config = dict(
    n_layer=8,
    d_model=384,
    norm='rmsnorm',
    qk_norm=False,
    attn_scale=0.125,
    bias='none',
    init_std_qkv=0.0335,
    init_std_o=0.0,
    lr_head=0.0107,
    final_lr_fraction=0.1,
    batch_tokens=65536,
)
MLP neurons of a small language model. Each row is named by its layer, matrix (down: output weights) and neuron, and shows model dimensions 128-223. Each number is 128 + 24 x the weight over its row's rms, rounded and kept within 0 to 255. Numbers have three digits each.
A block is one neuron, or neurons of one layer that tend to fire together. After each block is what it responds to, as a language model described it from the Wikipedia text at the highest values.

L2.down170:143116145122106155095150090120108107126159087143111104169093114144109156152081119108088160120132045128121120139132138078138162157104126116131158111122149181162121140106108147153111115134135118172134075090142108083100140118108123152120103122121143162136138120115129126153157091105152175136
L2.down189:122109131142156140136151110147098118080087147147142107100130141193121157118107139090131133150118090148114120123125135102075117107139144086121150103091116107076102109116113183090105089128178126127085082124127116104129128156088129136114104163130112113131086127144139170101123137150123087109
L2.down393:136124114126140135103135158112124148108138129117119144101143134175129135140138137117135141131070092082152138117100140090122094172112115155148111155153112122104111081154138142093142113140125145155119140122114151083202089088157104074160147140125157098080096105136134131122082089094131090156
L2.down1040:158102127147146168125164159141097132096121120129135128105120190135145168125103166170168162098126116159161180110140151105109148117146122118132139113121129133104087141117113114118137141160145161114086091133147120145107087142127130163119118127146124115123099119138115108131174135098146121121
L2.down1085:164102102113129108136148149160100159113165143140133157139072128110103175160125136148106141129140134092127125100109118137118144159139089125112140128125096131118136096143061162144123104133116104146129174101176116144125103124149132119128169157102103121132161137120109139098129102091147158137
L2.down1116:128106146085161116168166150128119074129133062174137124107176100139130131147173148108110149147102124114154182171133124154123136146170137147127163155111138176135130125098137133154135139102146097118144118125146118138121138150145156106134079145103143102117116103153190077091118121147166143139
L2.down1149:132136103092144124093131141081072148129144070098093112116147176126105101162096130067141130130106086121095151148117121101141110138098168121098110114125120107132110109162132129120105088139138084135146147196124137072155139107158144115106106128133118125129102136116146114099124099132173102111
L2.down1419:121105151154096132116171156140142104121119139134079171161092156125165109118125124115094110154105136162078116160175153099126144125185100143110163085131147102126139140094151111102099107106129141123149114142128144093134167132109153132147159135126140144129110148141121128136116125147143125136
Responds to: Repeated-word inner fragment

L5.down932:135095058124119138103161162137134129158141168069093129141100111155139114158172104090125139091091114124180079116084117106142135157140125136117136150116123146111137138150159156126138101114171140157128150100137125118158141107133142143072080196129131117142109164136159129106133119138126129127
Responds to: Space before rare words

L3.down188:145156105099141114127150129116103098106165117200121108133115140134155145164122135134081174140151116146071145143120150108143085147118062137157107124124077093068135133123139133104157126158109126110124160142140129140132133113149162152128125151136129114132139102085096085110136084122110113149
L3.down320:157185108117115141134152137148128108144109131128113094083112147115131155108142139099078148115136069118108127142095119149149179157108161135098157115146158157108138121113083149139150151083108132107100096113147146136120125153124122141087124105101140113114141070110123113118147101132182151167
L3.down353:093133129176112105112134101132106119101141103103080093087130114118120148087117080127128134128133150160084127165145120202138148157108125126144112148115169124107086133121143164140102150074108152157132100082175143071138111126131102073113121153148101127138103104149139159120166130101129129136
L3.down420:088115137125122126126150104090132120131161131131100112132134130136131121113113121160131159089093149113135115122099130106112119124086121141110089144107136165163127129173158163135135094099131102157144138121141132179155133125146166143129152130108107138177141098104122088109125090107157133109
L3.down862:123082112131113126132072114129113104157111129120078047102093160119113112120145158160122100131157170145101139133140098112136123154130108090124131104127136087132140133124107125107125089130116118121141083110105124116148107142098175121099141170109125112132117102092110132119086118096157157141
L3.down900:137153123133129126185142103113161136112128090104183132119097101126120149101153138125112136134119135124136164117116093151129135115116095108140132096097140141166102099118126093074128085144113137102118153137160166144126124112110127142094173142155131099062125141154141113142104120104116112158
L3.down1163:192103110125113106122129125076127134159117098096151159127122165120105131118108120120128121122123066142138140128114120176102128132093110123113115083127089144144144111149114144162154091123104115104156094136129135099140085130086112099115135175149133067127139105121121120121106084116156091131
L3.down1226:135151170133116115100105101134131077165113119113111158101137104176166167075132154091113140147138148133102102126151108119128151156131144109129131122146155137118156109152116130122118080154109155130104177094154136167167111125155140140117098180109161100122097093109093128111124088092134122110
Responds to: Repeated name completions

L2.down230:144102176145117120090142154100089115106125104114093134105080163089123104170114118151127156155139134155157104128142109123104118124154133065156113121131156141099105116085126093136167116095100165132130086151127147141115114103106113133110151144137122104159123142084108129127158120117129147136
L2.down386:114105149099196130119113102136116137135160125135131132138148118118155135107104125130143118141143111142123137123089094111126178100131100142133145103108155103157159121104093128131165117098104122170132148092094136103151117148191160105107143106168149094157181149138097132143140101137158134086
L2.down582:130119102157149124103118142118155102166136101137131102131095134169155134139153158136128113143115153101112093147089096128134118112166150174114104180137138108185115132131127105157162168123088126127089144159175130132120139154145189124099144146135111122135079107116073116129146079137117146127
L2.down600:137078183169139108122118117090157139155109123155095125121121116117139118116143139080098116143155158128167125093063135146148132130147081087147097099143167124123162169141180122107111127141175111153124114091128168150113158121187130085140137161129138105137111111118091104133109107125144114125
L2.down674:111114115113130091144108114133136133211145150140151113143105156120115100131110124113144129175131092155136170188110151133123150121130141096080108147148111105150134125109118120132131078132130110129135126169126135140098143127141136163150118147160138140187095109149133159140126109135141103143
L2.down852:134133160129085115190134150128127136134142170128193121127138121122112079155132114124109180154109169154101131146134119096142100129124130097133125109155167134140099143117125178129098134171168162131111107166075152155119092147165131155147141139114108105111173138110104144120138147140110127103
L2.down1070:130120148136106128114185126164155133175094120107182121150163116142119122132125194112127145116146134150165096112119124117122120130098122060117105093138126139088158089123128147110117123117083152187119103147141106106122103102151134145155130150144070136108107131124134127124110137132135111121
L2.down1456:110112177133154131104138163127111122141140132175174099161131139175122130152107074103102096138159147133164169189118143108128130132126090101094105106135120107126108104162097131143139135121064119124120139145119146134139131163115107144088185146174118088142148100098114116125138113093138146093
Responds to: Adverbs and modifiers

L5.down813:164168139120132118079159124122158108105124105151086115132119134164150115166102134107132140109163126128108088127119127148121125142123131139138111125141110130104108091148098080127110118128108125172133137120129123110134129152164152155167111139148137141142090128142185095144117146059164146119
Responds to: Repeated rare-name pieces

L3.down347:159122117140056091143158171147148144139114145150121103122090133102152130119137105150139114137122106087130106158152109081107183118157115166130124156113122112133181113141127109147092129159113130131112155090111137080123133124135183133092099141109104145124116101135129116109158108163134111144
L3.down547:153109163158142139116130124140105116121181119145118123143182104116115096151123072131112112098141130104138141114107110146123173122114138116139136152116125156104173104135082103110098103117101128159128147088117117137115150147115186116135111119162101130152125158158143115134093133127182176160
L3.down744:103150120110150108120144108153126129112141120127087106107130127119150117141117167104112156181127147101157109148125086148113116152138152181126165116128153122147111141139142148151130097109120097162080158141118135147109063117174128138089117132155113132134130171103158141133168159114143141159
L3.down1001:130114084084127095112141161127127118146145153122191118162153165141144110112131121152131125157149115149110173100099104122094136143134142155170132114137138156140130057110132162142139139111128123139116129125140124144104109126098137117107104160129153166099095082135159127124135076089169099111
L3.down1269:065111174140136120134104127124161105135105168126128131122101099143127100154081083140129190090161137132137071192121117139101149113100142107134120128150108082126108138109084174110119103170158112130141100092125110089134158131091161103128131109135136159163135147099114107101109144125094124125
L3.down1278:133134122096135154143156136160165116099130105111086074132141126139118180142134080115122113106103149124130090133153112110100109150132134103126123096109144092110109121150119159113092109129130139140134141146127106105123121104082165120168084082145139096141149111158118182164129104098116136138
L3.down1286:090109120120113142118082140095106121100167185095161123111117135138151144101132123169101098140120089094123081133122106175101096136111151114147160145133145141174131131217121138134150142110161146094140120105122100122114125119150165076102133116138123105092125160140111194155132124152141111123
L3.down1388:109146149112116151131168106107183079117150149128160100135151162149102133053108183127118139177108112139089116158144111106133183162112138097132145121130142184198108085116144179161143145099131107122139153099133128108113156130134116112087140113146140110098111138121120125145132069133135144164
Responds to: Standalone space tokens

L2.down225:129093078134131125141166107121141105109137095089153127119117133153114136151113130135103110125129129137156141098092118171103114171124100135138111159139129130160150098162114123163073114140132107134154133147091143117136132114066112141122118113132086117122172143150079103110141119101109104098
L2.down424:093139094130175121141148111104158167152118140182133129099112139132118104109106148152121140173132167124117099154079116083154118137176121101126118113106127147109158122115141168098128113138115126144123108129148088094154116064144135178069156146143135137126143127131157150074089155139153108149
L2.down529:121113120113080116119124106094127148189113144077105124156163155109122105161130127132101146126116154113100143143120163099140107164132142120096139141121133170118099095156128149151149138143114140151123086116136129152137105166113103148112072095139150121156115128135155111142138097144157084163
L2.down662:109107097122127144094160133130187134139144148125078101162095152120116121102112168129115092151099131098163166105140120111136132178115137088135101142086165125159110101098105137139139157112149128133128186121136132146165137084134109083119145117116142127103151139140135163135109145098113153128
L2.down1049:107114097094113144123147156105078122137172130065156112118096148139108127136133127150119118131107126109157085123129165138103107136095158158168097139129172130145101120126130096119139139112120112161114132113137139098143131104108152130094125134125115168118114125174109094121154118135139091129
L2.down1296:096123136116113091160136170096165131107156149141082129168126173155085090162145140149133128111122070129147109130118112106132142098135107107130151148158130143141158102148148127123120119095147109107148111116107123120124114149126120167142132136127129125141109189113148112118136116079124088108
L2.down1359:119115108131126117105167172111093089167143148129088072160092126130161102087138100113136123143150112115095154101121098157132135094120151142186130129112173145137129084151086119151126073132101105160173134100133096150146160141140113120168101163140120141100172156157167148127125091130138142113
L2.down1518:159149095145147145107148122118153154096128139150109077135104111129128110129168139121118170141131077113203157155156094146114098139144123126146153091129144138121145142185092111121132131156129159170122139161119127078134115116128121130083117169071118101120135171149159146120142114082108083147
Responds to: Space before unexpected word

L3.down95:089159117148136109111080136116138137113156134098082124133130130171151120144102099149104174131114116149088139114105094135084146074104146068100146110126156121123120127089130119100130087164096159124121114141159137122117109109139105104135116105097096113130136150088142106130142092105141131128
L3.down127:134094097137131162118136096129089108101144087118142168186101176121140149098090149134123129124150126153152128149107107114096150104156142134101136097143131131222133129150134147139117099137074148182134099120108166114126135127124117161097119120154115138139145135124162099158128116133132115112
L3.down171:138098140133132125099153139142120137106136130152155108142129121164139121129157140134137129152101115133167104135134118126126106101158118106117115098133149163145132096132137108125098142105149134161114133141137135123106092120070112137156133109157084116149128105089141135128163110183134148143
L3.down246:087116105115097164095106125172131142144129086105122119133145096171126113108108141099140172170160179117143137117134141142161111125156100151129111137156132128096107076118134106107097107133140153161137129124092141132134106134118120102126129152128153147113160128127101130109146089102165146135
L3.down345:138139137139122123123131128106131124146114114159178171127138116148143125147111109122142072102094103086136133105080158092101095137080145091132139181124131101155122130169158109125148146153136106128123105114099121087129142156147143155142131138133166151116138134150137109124113133161175071131
L3.down784:097133156111158120103113111158088132136087141117097132131111164113129078149125128145112117100159138107118135121117136110122156153146172128123125095143108143128118148146105139125098139120094121125121097158100122127111105142109129174117098148097101107125051147135118102134150165097134129081
L3.down1051:123150139088122122135148133126108149125091146114073125192183136129172151150186121119103151133149100151121115125145119141107136120123141146103132100127097122113168167144134117134149121120136102138135126077182124094147124100121124159121084137152103145118172152102163111124153116086110095103
L3.down1405:158101131137117113149163119146139084162156168142144127112167079125099117170142146124089166147090140102180157138062109080137080116126108119112063120131145165098113090101119080138094115150087131107166161123124160167110135105161158151138132124106124095097130112183173105096128066188096141107
Responds to: Adverb and modifier endings

L5.down99:136115130136141122136137069145133083149104156106096176124191126117150146183098139151089175102111101116151099135130108118145133116142165144175122141165131135141093128172086088160182130161153134100159166154122116094123168128117124150163098147148112114082145142104120122109107117162121121144
Responds to: Modifiers before a head